{"n_layer": 16, "d_model": 512, "n_head": 8, "n_kv_head": 2, "head_dim": 64, "d_mlp": 2048, "vocab_size": 32000, "activation": "tanh_gelu", "norm": "layernorm", "norm_place": "pre", "norm_eps": 1e-05, "positions": "learned", "qk_norm": true, "attn_scale": 0.125, "bias": "all", "tie_embeddings": false, "parallel_block": false, "init": "normal", "init_std_qkv": 0.0278, "init_std_o": 0.00492, "init_std_up": 0.0278, "init_std_down": 0.00492, "optimizer": "adamw", "lr": 0.000794, "lr_mult_up": 0.639, "beta1": 0.95, "beta2": 0.95, "lr_head": 0.0039, "grad_clip": 1.0, "warmup_steps": 484, "schedule": "wsd", "decay_fraction": 0.928, "decay_shape": "cos", "final_lr_fraction": 0.1, "batch_tokens": [65536, 131072, 262144, 524288], "seq_len": 1024, "doc_mask": true, "train_tokens": 1339000000, "steps": 5506, "dataset": "wikipedia_en"}
MLP neurons of a small language model. Each row is named by its layer, matrix (down: output weights) and neuron, and shows model dimensions 357-484. Each number is 50 + 10 x the weight over its row's rms, rounded and kept within 0 to 99.
A block is one neuron, or neurons of one layer that tend to fire together. After each block is what it responds to, as a language model described it from the Wikipedia text at the highest values.

L2.down1024:53 52 51 45 48 56 42 54 48 60 37 52 62 60 47 46 41 30 63 48 55 44 51 53 58 44 64 43 55 43 45 58 37 36 70 48 51 31 43 43 49 67 38 45 48 40 48 54 54 55 51 32 39 64 44 56 53 39 41 30 54 40 11 34 57 40 59 55 56 51 55 63 42 41 65 44 53 48 47 63 72 50 59 53 36 49 64 46 45 37 52 48 52 49 48 66 52 56 56 42 50 45 41 48 62 55 51 53 55 44 55 46 52 72 52 39 65 08 61 53 35 49 55 36 53 41 52 47
Description: Mid-word name fragments. Word pieces that begin or continue a longer word still unfinished, mostly in proper names (Dor-ough, Levant-e, Calder-on) and also ordinary words (pill-aged, resource-ful).

L13.down100:49 50 50 43 53 48 52 55 48 59 46 50 53 46 44 51 68 64 50 25 58 49 41 59 52 39 57 45 51 44 65 42 40 47 43 37 44 72 47 59 42 51 48 47 36 53 47 46 62 62 55 41 41 47 41 36 59 28 46 49 62 52 50 62 40 43 36 50 47 64 56 38 45 51 47 43 41 50 49 47 50 56 55 58 46 59 48 44 54 69 50 54 36 54 55 43 29 35 69 48 50 64 38 43 42 53 38 54 63 65 60 46 50 54 59 47 50 47 49 28 57 47 34 42 43 45 44 70
L13.down261:29 46 62 44 55 43 53 42 59 60 47 40 44 49 47 50 40 63 56 52 40 38 56 39 50 54 43 44 54 46 66 46 48 54 49 64 63 42 47 49 56 26 58 52 47 45 29 46 57 46 63 52 52 54 53 52 64 56 49 40 56 40 59 48 46 53 52 52 55 59 63 40 48 35 45 56 55 74 55 43 72 59 40 51 47 56 38 55 42 60 58 53 60 45 43 48 63 53 42 68 56 59 62 61 56 38 40 27 64 49 61 56 55 38 50 50 60 59 39 55 43 55 48 41 48 59 46 46
L13.down323:51 43 56 44 63 49 37 46 50 66 56 47 52 43 48 50 48 47 55 52 57 44 33 60 52 32 55 41 51 41 48 66 47 53 28 53 38 62 49 50 50 58 45 51 53 51 44 57 47 45 76 66 46 38 46 42 42 38 47 46 51 54 47 43 49 62 53 56 53 58 50 43 57 41 50 39 47 59 43 39 37 61 42 58 34 67 39 39 51 56 51 57 38 34 41 33 51 35 53 50 58 63 55 38 38 44 45 35 26 58 74 50 56 50 55 49 56 56 45 48 59 54 41 67 53 51 45 68
L13.down543:52 45 46 44 48 71 50 07 59 36 60 56 39 56 38 37 55 45 36 53 40 71 47 53 57 50 57 38 38 44 38 56 54 41 40 62 50 50 53 54 54 47 45 42 48 48 71 62 42 28 60 40 57 60 99 47 50 44 58 25 48 42 54 39 47 69 54 45 41 61 42 48 58 39 50 49 41 39 46 43 50 51 55 60 38 51 57 49 53 61 49 64 41 57 35 47 71 48 44 61 58 58 58 50 53 44 45 53 48 47 55 58 37 62 60 49 42 41 58 42 37 58 49 37 72 40 60 47
L13.down687:38 35 50 53 57 59 52 00 35 33 62 59 41 52 33 61 46 47 40 44 49 71 59 59 60 47 59 43 51 36 48 58 59 50 28 57 41 45 53 53 37 38 45 52 51 41 53 71 53 35 51 49 59 49 81 39 55 42 58 40 47 49 59 42 39 52 59 55 40 55 32 49 74 45 45 48 53 48 44 37 50 48 33 47 32 53 48 44 43 58 51 68 38 50 42 39 53 49 48 53 49 80 49 47 49 57 52 50 45 56 48 51 48 55 45 52 55 43 44 40 49 49 41 60 54 43 54 55
L13.down1026:50 51 37 50 58 49 66 00 51 39 48 55 52 54 44 47 43 65 44 60 48 42 50 57 70 50 49 37 55 52 55 61 53 55 35 62 62 48 47 50 34 58 48 57 45 35 71 49 53 43 44 35 42 45 62 45 44 64 66 44 48 38 52 35 40 55 66 49 35 53 43 51 58 53 64 51 49 45 42 46 62 54 46 47 47 72 47 58 49 56 41 61 51 62 54 49 44 49 28 45 57 55 48 49 77 59 51 59 51 41 51 60 47 57 51 48 57 49 54 52 31 60 39 47 55 32 46 49
L13.down1443:36 51 49 54 68 58 48 15 45 39 49 50 44 46 52 46 43 38 38 43 69 60 45 59 43 30 52 42 39 68 60 52 44 40 39 56 50 37 42 63 62 45 52 46 44 50 53 58 46 51 57 60 53 46 72 36 48 57 50 34 55 34 45 56 61 68 63 63 48 50 42 62 59 43 50 44 37 55 50 35 60 36 39 55 39 46 46 53 62 50 34 68 37 45 56 52 62 42 57 50 53 47 63 34 62 54 51 42 39 54 40 42 39 53 46 53 53 46 67 50 44 47 37 52 47 39 54 57
L13.down1569:61 47 49 58 65 46 51 47 50 54 50 41 53 40 40 45 39 52 64 52 44 50 47 37 27 49 60 38 49 61 52 36 62 54 39 45 55 61 39 42 46 44 55 51 57 52 23 52 49 32 60 60 43 62 59 48 50 47 42 38 59 56 61 53 52 48 56 51 56 46 56 39 57 56 43 40 58 65 45 52 47 63 55 45 48 50 28 49 44 68 59 31 57 48 45 52 58 44 32 51 45 66 43 52 54 51 50 36 47 51 55 42 58 57 55 39 45 53 34 35 73 42 45 61 40 49 33 37
Description: Repeated name completion. The last token of a proper name already mentioned earlier in the same text, often its surname or a multi-piece name, such as DiPie-tro, Lund-gren, Sy-kes.

L3.down212:60 50 55 40 67 66 36 37 38 47 48 50 43 48 44 70 45 51 50 53 58 43 62 59 50 66 50 52 69 54 52 54 56 59 54 64 54 56 35 47 61 53 58 41 50 53 40 35 55 45 38 42 46 53 66 57 48 45 39 36 57 57 53 49 63 57 36 56 50 53 37 86 46 49 57 55 69 44 63 53 62 39 33 23 64 40 56 63 57 47 69 74 45 41 54 19 59 55 58 52 60 51 55 50 63 27 48 62 52 49 22 52 44 61 45 60 53 41 48 49 52 52 53 50 53 44 53 40
L3.down230:49 43 43 59 54 56 33 28 59 40 44 57 47 46 64 48 60 50 46 42 56 44 64 56 44 37 43 46 52 32 37 53 46 66 52 58 36 36 67 25 67 50 57 37 45 57 57 51 50 30 65 61 66 50 59 35 77 47 52 52 51 56 54 55 52 47 44 50 46 43 45 45 55 14 65 51 62 56 59 50 63 45 44 53 47 55 50 42 50 45 55 45 28 51 47 41 32 53 60 35 45 28 50 32 49 53 39 49 59 51 42 57 47 56 44 71 30 53 51 33 52 52 64 76 63 40 39 45
L3.down715:59 42 46 23 53 46 57 37 50 36 55 53 68 37 37 44 40 53 57 60 31 55 38 62 59 63 51 41 52 53 62 34 67 49 51 53 58 46 48 50 48 58 51 56 58 41 39 47 52 49 59 51 33 36 37 57 46 53 37 51 67 54 60 62 61 51 58 51 46 52 58 39 30 85 57 42 44 59 35 59 37 62 46 47 50 53 57 43 68 70 46 64 49 53 50 59 71 40 44 55 69 67 44 61 42 40 51 28 35 58 60 44 47 25 51 26 47 50 40 57 42 58 68 59 48 48 45 47
L3.down1009:62 60 56 35 46 59 51 43 27 47 57 53 48 46 43 44 40 50 59 46 59 54 40 55 56 45 45 50 47 49 45 38 46 45 47 40 53 36 68 43 50 51 53 58 52 44 34 43 52 32 38 49 51 41 47 62 41 58 27 58 66 51 67 65 57 58 45 48 33 47 58 58 37 84 66 58 31 53 63 57 54 51 53 26 33 50 37 55 49 73 38 33 35 45 65 49 64 36 38 47 71 47 43 50 54 38 40 32 49 71 50 49 54 42 54 17 46 48 43 47 49 66 45 53 48 50 48 46
L3.down1461:70 56 53 44 47 52 54 33 44 40 47 68 53 55 38 49 44 38 67 54 61 54 45 51 60 43 46 42 45 54 32 39 41 42 50 52 39 25 66 43 42 43 43 60 56 52 50 50 48 53 61 54 48 45 62 40 45 57 42 54 48 57 62 78 54 68 48 44 49 55 46 50 49 57 50 63 46 44 37 61 42 50 50 24 18 64 45 21 56 50 52 29 33 40 61 57 50 47 42 44 67 51 40 51 59 42 45 42 48 49 41 47 28 63 48 27 43 39 54 62 44 77 39 55 35 48 45 45
L3.down1578:59 53 59 48 42 47 49 34 50 53 55 48 47 58 42 48 35 56 64 51 58 46 42 48 71 45 46 43 47 47 46 34 33 44 41 50 52 44 57 42 49 45 55 46 52 53 49 54 53 54 57 60 50 45 57 44 33 53 43 57 55 55 54 63 55 61 67 55 38 49 59 60 37 60 51 71 72 54 56 61 60 51 57 41 37 72 47 34 48 62 37 03 35 26 77 51 43 46 43 39 65 54 41 53 54 49 50 47 65 62 50 52 40 59 42 40 57 52 43 53 53 61 45 53 50 40 30 54
L3.down1844:47 44 59 47 62 77 50 42 43 74 59 52 58 54 32 54 59 40 47 49 61 66 41 53 29 41 52 46 54 52 52 45 53 49 54 44 67 32 36 40 45 44 39 49 40 45 57 44 41 50 44 36 57 48 60 46 43 44 48 47 43 62 43 49 45 51 55 53 50 57 50 50 11 31 59 54 46 56 49 44 51 58 62 60 46 42 40 47 51 60 65 53 46 41 48 54 58 48 60 61 79 41 60 46 48 53 50 30 43 43 47 67 49 57 54 58 47 48 42 51 54 47 51 41 31 57 75 42
L3.down1847:40 40 49 39 49 61 61 21 67 54 38 52 54 41 51 51 57 43 47 48 57 52 63 66 45 37 62 25 62 43 35 46 54 53 48 52 41 55 47 25 51 41 51 37 50 48 61 76 54 44 52 57 67 39 80 55 71 31 46 54 43 64 53 45 57 45 43 43 52 49 43 51 56 42 66 47 35 49 66 66 50 46 48 24 64 55 57 59 59 69 53 58 43 40 50 57 38 48 64 50 45 51 52 56 37 36 72 50 52 57 50 52 50 49 43 64 54 44 65 47 53 42 39 49 49 32 57 43
Description: Proper-name first tokens. Proper names of people, cities and clubs, often as the first word of a full name in lists and tables, such as Nikolai, Hossein, Vienna, York.

L2.down690:51 63 47 48 51 35 64 38 44 62 70 69 43 38 50 52 40 52 57 41 35 49 57 51 54 49 39 71 49 40 44 65 28 60 52 52 54 49 47 69 56 55 37 55 43 68 53 64 38 57 31 66 48 54 61 50 37 52 46 58 37 22 64 40 35 53 46 35 40 59 59 67 46 52 42 54 47 39 58 54 54 46 50 35 55 63 53 71 56 38 60 78 70 43 59 39 46 44 60 30 30 50 42 43 49 49 52 60 60 54 54 50 54 38 57 52 36 63 55 45 66 57 53 53 50 56 47 42
Description: Abstract noun endings. Final pieces of abstract nouns, especially -ation/-ization/-tion suffixes (natural-isation, remedi-ation, polar-ization) and whole nouns like classification, criticism, flexibility, statistics.

L3.down40:44 45 43 54 50 49 43 47 37 54 53 41 42 52 52 50 46 42 51 60 57 46 50 51 45 46 46 45 47 54 40 55 49 65 45 64 33 39 48 46 58 69 62 55 40 49 44 51 67 48 27 54 49 49 53 48 61 17 43 29 51 48 38 52 56 55 44 59 30 51 68 37 68 47 56 57 70 68 56 66 45 52 47 58 43 53 69 47 40 57 61 64 54 60 56 47 53 37 47 53 23 56 54 57 60 42 57 66 58 54 51 54 61 38 52 59 47 61 33 52 53 44 59 73 61 35 49 55
L3.down195:27 49 40 53 46 52 51 63 64 42 54 49 40 49 52 34 37 50 63 49 59 47 40 30 25 53 50 52 49 40 38 39 54 49 46 51 54 39 41 59 41 46 51 48 52 54 47 57 48 75 48 55 54 28 40 41 47 51 54 50 62 37 43 46 48 50 53 35 43 45 38 47 48 45 55 40 49 41 48 69 48 65 55 39 52 44 59 65 42 53 46 43 60 49 61 50 54 43 57 68 43 45 51 50 57 45 49 52 44 54 48 31 71 44 61 57 50 44 51 58 54 56 39 70 41 69 45 46
L3.down1176:43 49 45 49 48 44 53 51 39 39 57 42 45 43 53 43 51 38 47 54 66 46 53 55 29 55 47 43 52 53 44 51 65 59 48 49 43 42 58 41 61 32 64 42 37 49 66 65 59 61 15 63 42 51 50 55 69 44 47 54 64 51 46 44 52 54 44 40 38 56 59 57 57 47 69 59 65 72 55 31 53 57 51 58 43 54 58 38 31 53 54 56 51 60 54 19 58 44 44 49 33 57 47 62 54 52 46 63 51 51 49 52 52 33 45 66 52 58 45 59 60 39 48 57 55 46 58 43
L3.down1268:58 45 39 47 47 44 56 61 50 42 54 50 28 81 46 44 45 42 57 61 58 45 50 35 22 50 39 46 68 46 21 60 42 70 54 70 53 53 67 50 49 62 49 55 57 56 36 74 52 48 54 47 41 67 46 50 56 47 60 54 46 52 55 61 45 52 38 43 50 59 57 46 55 48 49 53 50 21 56 42 56 39 50 65 52 51 47 38 31 52 50 61 40 54 66 56 68 36 49 35 66 52 54 45 55 33 39 42 57 60 47 58 62 52 49 55 51 51 48 49 45 51 77 43 42 37 55 55
L3.down1275:36 46 54 37 51 47 48 51 44 68 50 36 43 51 45 69 46 66 57 42 45 50 39 50 41 54 56 67 35 27 43 41 48 50 26 44 73 61 49 72 58 66 42 54 43 57 41 54 50 50 70 25 49 54 60 74 38 60 30 49 37 29 67 58 47 53 42 49 60 48 50 46 47 53 35 47 28 28 52 44 56 36 44 53 50 42 43 60 65 64 51 58 57 40 62 52 51 54 73 38 49 52 53 52 51 36 35 48 55 52 61 37 57 39 54 47 36 48 44 67 58 58 47 44 54 64 18 71
L3.down1774:38 35 44 42 45 46 51 45 40 44 52 44 39 44 32 46 53 43 51 45 50 45 54 49 36 59 43 38 48 57 57 52 66 57 59 47 37 49 65 35 54 31 40 46 58 45 65 62 55 54 07 66 43 48 50 45 63 33 46 53 57 51 60 52 46 53 48 43 27 52 65 53 53 48 56 57 80 62 77 40 49 58 62 54 38 52 55 48 34 57 50 68 50 53 51 42 52 52 39 58 33 69 49 52 58 38 55 63 54 52 39 49 60 35 46 56 47 61 40 51 64 36 46 61 53 46 61 54
L3.down1869:56 49 51 49 39 58 45 49 59 74 72 52 45 58 54 41 63 52 51 48 40 62 54 43 49 49 53 49 52 52 44 50 66 53 45 47 42 77 55 42 52 64 49 59 39 71 49 48 48 60 52 58 49 32 52 50 47 50 55 41 39 38 35 41 50 55 54 34 57 72 43 65 45 38 55 54 54 30 12 55 62 36 18 44 39 41 55 60 51 66 51 63 35 50 44 59 54 37 46 37 64 43 64 48 46 49 38 48 48 42 34 48 51 49 55 49 60 42 25 38 45 50 54 56 56 49 48 66
L3.down1907:52 29 42 47 51 44 58 42 46 28 66 53 35 61 50 63 32 46 48 51 45 49 45 59 48 53 52 46 54 70 40 45 64 53 52 63 32 54 49 62 53 42 53 54 44 41 44 58 59 56 37 51 64 53 47 31 62 60 43 53 69 61 37 39 43 49 44 43 60 38 40 46 45 29 66 67 55 42 47 49 47 58 53 49 48 44 51 54 46 54 64 56 57 52 57 49 38 49 48 22 51 58 54 62 45 51 34 46 43 58 60 51 61 29 44 49 71 33 58 50 52 44 42 61 57 46 69 28
Description: Plural count nouns. Plural common nouns for sets of entities, often ending a noun phrase after the, of or a modifier, such as members, groups, genes, towns.

L13.down7:33 40 53 61 48 43 35 53 48 32 50 54 50 41 35 42 42 69 43 63 57 54 46 46 54 46 39 47 48 59 43 47 47 48 49 51 55 56 42 66 72 47 46 57 51 35 44 45 55 45 70 41 30 45 54 59 45 63 59 50 48 49 64 30 36 60 44 43 47 60 43 22 55 45 57 39 30 61 65 41 31 58 49 51 54 40 68 59 56 50 27 45 45 54 32 47 64 51 59 60 56 39 51 55 53 33 31 33 58 40 55 53 58 57 58 61 55 49 37 46 28 46 46 35 55 53 58 63
L13.down499:47 43 51 45 45 51 47 00 56 51 44 40 50 55 46 46 62 63 53 48 54 52 54 60 53 40 47 55 58 62 46 51 65 47 47 58 52 57 55 59 59 61 47 41 66 49 53 60 52 51 66 48 50 44 79 39 55 62 51 54 42 48 53 50 56 65 41 38 58 50 32 39 65 52 37 36 39 58 61 46 51 51 57 50 33 23 57 56 76 55 50 56 56 59 51 59 38 49 48 56 48 64 48 55 51 53 61 44 40 40 62 58 51 47 47 41 50 50 70 60 57 42 40 48 56 41 56 61
L13.down692:56 48 47 42 29 53 42 36 33 49 56 38 45 49 34 39 48 45 56 52 49 32 58 59 46 42 54 50 51 55 55 57 47 54 43 59 54 44 38 69 29 48 55 64 54 48 44 43 54 52 51 44 52 34 50 66 54 54 51 52 51 50 53 65 40 51 42 50 56 40 52 45 52 54 41 52 50 60 64 30 53 46 58 44 53 64 65 57 62 59 48 48 35 48 36 70 53 46 60 50 63 51 61 42 54 43 67 43 62 39 36 42 41 62 52 47 54 49 54 57 46 43 58 59 46 47 43 42
L13.down1193:53 49 57 43 50 36 42 44 59 32 54 43 54 68 43 49 52 60 54 54 55 59 69 45 42 63 49 60 33 54 37 54 57 47 44 39 43 54 41 56 49 41 65 50 62 71 39 56 48 52 45 57 42 43 57 42 52 40 30 38 56 68 46 57 60 69 58 46 53 48 58 52 52 44 39 52 54 60 55 43 60 44 58 52 25 38 53 48 68 80 50 39 37 54 64 62 50 59 46 59 60 50 47 48 44 54 50 39 56 45 58 42 37 60 43 53 48 58 58 55 56 54 49 42 53 66 55 45
L13.down1567:50 49 56 51 52 50 43 28 33 51 75 60 42 43 44 34 52 54 56 55 51 73 48 60 46 52 45 51 48 41 48 48 56 49 33 65 55 53 38 59 63 54 37 53 46 43 48 49 62 41 58 49 44 37 46 50 49 40 47 62 52 59 70 44 35 59 53 44 52 59 41 36 62 54 29 40 41 63 61 63 54 54 49 44 48 55 46 50 31 54 47 44 43 47 46 46 45 55 52 51 48 57 49 47 60 44 51 38 51 43 47 56 52 54 70 46 48 51 41 53 63 51 59 72 41 53 52 62
L13.down1922:35 44 42 65 55 59 53 33 51 28 41 53 28 61 44 57 61 54 41 50 41 58 40 46 67 59 47 35 45 46 43 69 52 43 50 63 48 44 35 59 53 27 46 48 53 40 66 48 44 46 56 41 60 57 67 43 61 61 56 44 59 44 56 32 49 59 45 50 47 49 33 43 57 42 56 45 41 48 62 29 50 60 46 51 51 49 63 53 50 46 47 52 43 63 33 51 66 59 50 68 50 49 61 40 56 54 44 42 55 39 57 72 48 61 49 47 58 39 50 45 37 60 37 45 50 40 55 56
L13.down1944:34 50 42 43 49 50 57 31 45 24 59 53 26 56 35 63 57 54 19 58 42 64 52 45 53 47 52 70 64 40 44 63 57 47 62 56 42 57 34 51 48 47 42 56 43 54 50 59 50 42 37 62 51 57 49 44 46 67 43 48 53 49 53 36 55 55 50 44 42 43 37 38 55 48 52 54 57 50 48 47 56 53 51 54 52 43 63 56 43 60 43 75 53 56 44 50 51 47 56 42 56 38 50 53 36 44 44 38 53 44 44 75 44 40 46 49 59 50 48 54 32 69 40 43 49 47 51 57
L13.down1945:41 49 45 50 53 71 48 26 44 50 64 61 46 52 44 53 45 40 38 47 45 70 57 45 50 42 55 50 41 45 52 63 59 58 44 64 55 47 47 55 57 58 38 28 40 36 77 54 46 45 48 62 37 59 59 48 40 61 56 37 47 43 58 49 46 56 51 52 18 47 28 41 52 45 50 44 43 64 72 40 50 44 53 48 34 43 65 39 39 53 43 45 57 63 32 40 63 61 61 57 46 51 54 57 56 46 45 40 63 52 46 55 43 52 39 49 34 40 53 31 48 61 66 55 51 47 54 55
Description: Mid-word name fragments. Word-piece tokens at the start or middle of rare proper names and foreign words, often in tables or lists, such as Ro-k-kor, Car-mody, Kab-o-su.

L2.down212:51 54 54 53 53 35 52 29 61 49 51 62 61 56 35 50 33 37 56 47 34 54 57 44 55 50 78 54 52 47 43 58 32 36 38 41 54 49 49 59 45 52 39 43 59 53 64 53 67 54 39 49 59 37 65 62 39 51 18 68 51 33 57 54 60 53 47 26 36 64 46 56 48 50 36 48 45 56 42 58 49 63 38 48 35 43 52 62 36 59 55 89 45 64 46 44 52 46 46 44 49 48 44 43 49 45 44 56 65 52 57 51 61 52 54 51 42 34 44 50 42 39 45 47 46 39 46 46
Description: Proper-name first pieces. First word-piece of a multi-piece proper name, often a surname or place name after a first name, comma or table bar, e.g. Bron(co), Whi(spering), Hard(ing).

L3.down23:61 51 38 51 53 47 53 34 42 46 27 63 53 76 32 43 53 46 57 53 73 59 62 68 46 54 50 48 46 54 37 49 69 46 45 54 49 33 61 55 35 35 23 59 55 43 43 50 48 60 61 54 47 57 64 44 52 60 43 43 52 48 58 51 59 68 46 48 54 59 55 45 48 60 41 38 46 28 51 51 58 42 48 52 36 48 52 42 57 47 59 44 54 50 54 38 47 35 50 37 59 47 48 54 57 50 55 56 46 59 54 51 11 73 42 44 39 35 82 64 44 44 50 64 50 41 41 51
L3.down51:47 50 41 51 49 72 48 29 59 47 45 53 54 55 39 57 61 37 46 54 73 60 52 42 58 53 42 50 41 45 40 44 62 46 49 57 42 42 60 38 43 51 44 63 54 53 42 56 47 63 67 39 45 65 70 53 48 66 44 59 57 50 49 49 41 54 47 46 57 61 39 34 45 48 49 47 27 41 43 53 67 50 47 44 50 67 48 54 48 42 46 35 49 52 49 36 46 80 54 43 55 42 46 45 57 26 50 61 27 47 49 45 39 98 48 43 36 39 63 61 34 54 44 55 48 47 60 45
L3.down467:60 51 50 46 43 56 49 39 51 43 36 70 49 52 33 65 54 50 62 57 60 58 58 52 47 42 45 29 43 47 26 41 60 41 43 53 39 29 65 41 35 47 45 60 53 48 48 56 45 56 68 44 53 49 63 37 50 66 44 47 44 55 62 59 54 61 45 45 57 55 36 52 56 59 44 46 33 27 37 52 52 50 51 34 42 54 53 31 60 43 54 39 46 47 50 52 48 45 49 48 67 48 40 47 54 43 48 55 43 57 49 48 09 81 41 31 40 39 85 56 34 51 39 54 46 56 49 42
L3.down794:52 53 45 33 47 42 59 35 55 39 54 54 51 59 43 49 50 49 56 52 40 49 52 50 61 48 40 56 34 54 51 39 34 40 43 36 53 51 54 51 43 75 54 55 48 54 50 46 47 42 44 57 48 46 83 74 32 47 34 54 57 50 59 59 56 54 65 47 56 48 58 50 55 55 47 60 47 70 49 44 33 31 56 54 29 64 32 46 57 71 50 53 39 59 47 46 64 36 46 60 39 52 50 61 55 32 43 29 53 56 62 32 63 58 60 47 35 50 50 29 57 50 46 57 49 50 53 57
L3.down856:76 57 59 54 40 46 57 29 51 38 45 70 49 58 33 58 43 49 64 57 64 51 46 54 51 47 50 39 53 46 29 46 40 46 48 49 32 30 70 50 38 44 41 52 54 41 49 52 48 46 69 50 46 49 58 40 36 63 50 51 48 55 64 67 49 67 48 45 52 57 33 52 50 56 42 67 46 38 37 60 48 48 49 33 28 60 50 26 53 48 56 36 39 45 53 52 44 51 45 46 60 54 35 44 55 42 47 51 46 52 46 52 26 64 46 32 42 35 65 65 41 67 32 56 38 53 43 50
L3.down886:51 66 67 53 61 50 44 55 47 55 39 62 63 52 49 44 63 50 49 54 49 56 56 22 47 46 43 44 52 60 53 64 61 47 51 47 33 47 68 55 59 50 65 44 44 60 68 34 48 43 61 45 43 52 50 51 40 55 57 46 51 56 35 57 52 54 49 51 65 32 36 54 47 35 54 59 53 28 68 45 61 53 50 51 54 51 50 38 50 35 59 33 43 43 37 51 54 66 53 44 69 24 66 49 53 36 71 46 48 50 36 52 40 60 55 42 43 34 71 44 46 58 54 58 39 55 49 63
L3.down1094:53 55 56 43 51 52 66 41 56 59 40 54 46 48 58 42 49 74 42 37 42 57 49 33 65 53 54 49 51 68 45 50 53 35 58 35 42 47 57 31 71 51 47 50 35 50 47 56 56 56 50 43 65 63 36 46 56 59 31 44 68 62 38 27 44 42 37 42 51 41 45 45 30 65 62 63 52 38 66 65 40 45 56 45 48 60 56 33 70 50 47 40 55 56 54 56 56 53 49 23 55 44 54 55 56 43 33 67 48 82 54 46 19 52 45 46 47 29 54 59 60 43 50 51 38 46 38 41
L3.down1628:71 56 51 50 42 53 53 40 46 44 34 67 50 47 39 62 47 45 64 55 61 56 52 52 54 43 46 28 40 46 34 44 47 41 38 53 38 26 67 37 34 46 44 57 57 44 46 49 46 50 63 48 53 38 54 40 43 63 41 52 48 45 60 74 55 63 49 50 50 55 45 55 45 60 49 48 40 33 46 61 50 51 46 26 31 55 50 22 52 45 50 37 37 46 55 59 50 42 43 50 67 47 38 46 57 41 44 48 47 59 53 51 22 75 46 22 49 37 72 58 38 64 32 55 42 50 46 42
Description: Proper-noun first fragments. Fires on the capitalized opening piece of a multi-token proper name, often foreign or rare, such as Jas(pur), Jar(abulus), Ambr(osio), Hor(rified).

L13.down503:15 69 49 50 43 45 48 40 40 31 53 59 67 36 49 66 50 65 36 56 41 44 46 48 60 47 86 41 58 37 50 36 47 51 51 48 76 44 53 42 45 60 27 40 49 54 62 54 42 60 39 50 53 55 56 36 67 53 47 42 55 45 57 41 43 51 54 53 54 37 62 61 61 47 51 52 66 42 45 38 52 54 62 67 43 51 48 58 54 48 42 42 48 39 56 53 45 26 55 54 46 58 52 52 58 44 41 69 47 45 53 53 52 40 45 63 46 42 56 49 69 51 50 62 49 41 63 48
L13.down790:41 66 61 47 48 47 45 51 58 46 63 33 47 63 48 42 62 55 56 35 59 58 52 44 45 45 47 44 36 80 41 44 69 59 48 40 67 36 52 46 46 47 34 46 42 64 53 52 46 62 46 54 49 37 55 49 73 47 41 54 46 51 65 53 50 65 29 41 61 53 75 58 46 62 64 56 47 69 47 49 49 77 51 68 38 47 61 41 69 20 42 47 50 47 54 60 58 58 49 54 53 54 53 71 48 45 42 46 45 55 52 63 65 60 57 56 25 39 52 46 54 60 51 46 70 41 51 38
L13.down1081:39 49 60 62 37 50 49 48 44 46 55 39 29 48 52 59 29 52 55 59 54 48 58 49 41 58 59 40 66 61 51 47 23 82 49 42 41 70 61 51 51 55 42 46 66 54 29 48 63 52 59 46 49 39 52 39 54 49 35 55 51 64 52 55 45 39 56 49 59 47 59 52 33 48 48 44 53 42 60 51 57 44 34 47 68 36 48 59 38 48 27 62 29 48 56 51 51 53 27 32 43 67 41 46 49 40 47 51 51 37 53 58 74 39 46 42 65 49 49 49 42 63 53 49 19 62 52 59
L13.down1176:48 68 59 65 51 50 54 52 52 54 73 57 46 45 45 50 41 40 50 38 53 61 45 49 58 60 55 59 51 46 41 45 34 51 56 63 71 59 69 58 51 39 22 44 63 46 52 42 47 44 41 55 59 46 51 52 38 48 50 53 44 49 61 42 50 80 53 56 53 57 54 62 47 35 57 44 59 46 63 25 65 51 57 30 40 56 18 58 54 54 51 58 61 56 44 54 59 35 45 48 31 49 56 49 52 68 53 44 54 61 51 79 66 39 51 50 56 61 50 51 46 55 57 50 18 55 34 50
L13.down1259:42 50 59 40 61 57 53 30 48 27 41 44 40 28 39 51 74 44 50 34 49 68 45 57 49 64 65 43 35 47 48 59 77 56 52 49 49 42 65 40 57 44 41 46 49 38 52 57 49 55 49 56 48 41 70 44 54 42 51 58 44 37 58 56 56 51 61 39 46 51 45 48 49 56 45 41 60 42 56 43 35 49 53 72 45 28 57 46 43 52 57 46 46 33 49 60 37 40 45 47 56 46 24 60 62 59 49 27 53 61 36 41 44 54 49 60 53 44 41 55 76 49 33 58 47 54 64 46
L13.down1586:49 50 48 45 48 55 49 50 47 49 46 46 44 49 34 70 56 46 54 28 52 65 61 50 39 57 39 49 57 51 57 66 67 47 62 47 40 40 59 56 48 33 43 49 52 29 48 62 39 59 52 69 50 63 80 46 67 35 40 43 47 41 48 59 49 45 62 47 50 53 44 55 38 61 49 33 67 48 49 46 43 59 39 49 29 47 50 46 61 51 51 49 46 61 58 47 54 49 62 40 53 52 39 59 39 54 48 32 46 64 38 52 52 52 45 45 32 61 30 56 59 44 33 56 45 22 51 27
L13.down1603:42 53 47 35 51 65 57 38 47 46 46 59 48 47 66 47 35 52 52 61 50 52 57 48 59 48 44 68 55 47 59 44 47 53 37 47 20 34 56 49 32 54 47 48 49 37 32 63 50 61 55 51 54 42 39 29 40 68 39 43 63 63 51 48 48 29 60 56 66 32 49 48 44 78 35 47 71 39 48 86 72 37 35 44 59 51 56 54 45 55 52 39 41 64 56 52 51 47 52 52 54 37 44 72 50 46 54 46 59 59 65 35 66 48 37 54 40 61 53 73 49 69 76 46 52 72 44 34
L13.down1870:42 40 46 49 40 61 50 52 45 18 64 58 48 74 64 48 41 46 64 56 59 62 53 49 49 40 43 38 73 49 42 45 44 51 63 41 53 52 42 55 65 53 68 55 40 56 57 46 61 41 66 49 35 69 49 86 51 64 35 62 46 53 60 61 54 44 37 52 44 54 55 20 46 74 57 41 50 60 41 46 37 40 48 50 56 52 70 44 58 56 64 60 38 49 44 56 47 42 51 60 58 58 51 48 47 42 39 51 43 43 54 64 47 56 53 47 45 50 47 34 28 66 68 32 54 49 60 35
Description: Head-noun endings. Last token that completes the head noun of a noun phrase, often a plural -s or suffix like -ation/-ing (Repairs, re-accreditation, delisting), usually followed by of, in, or are.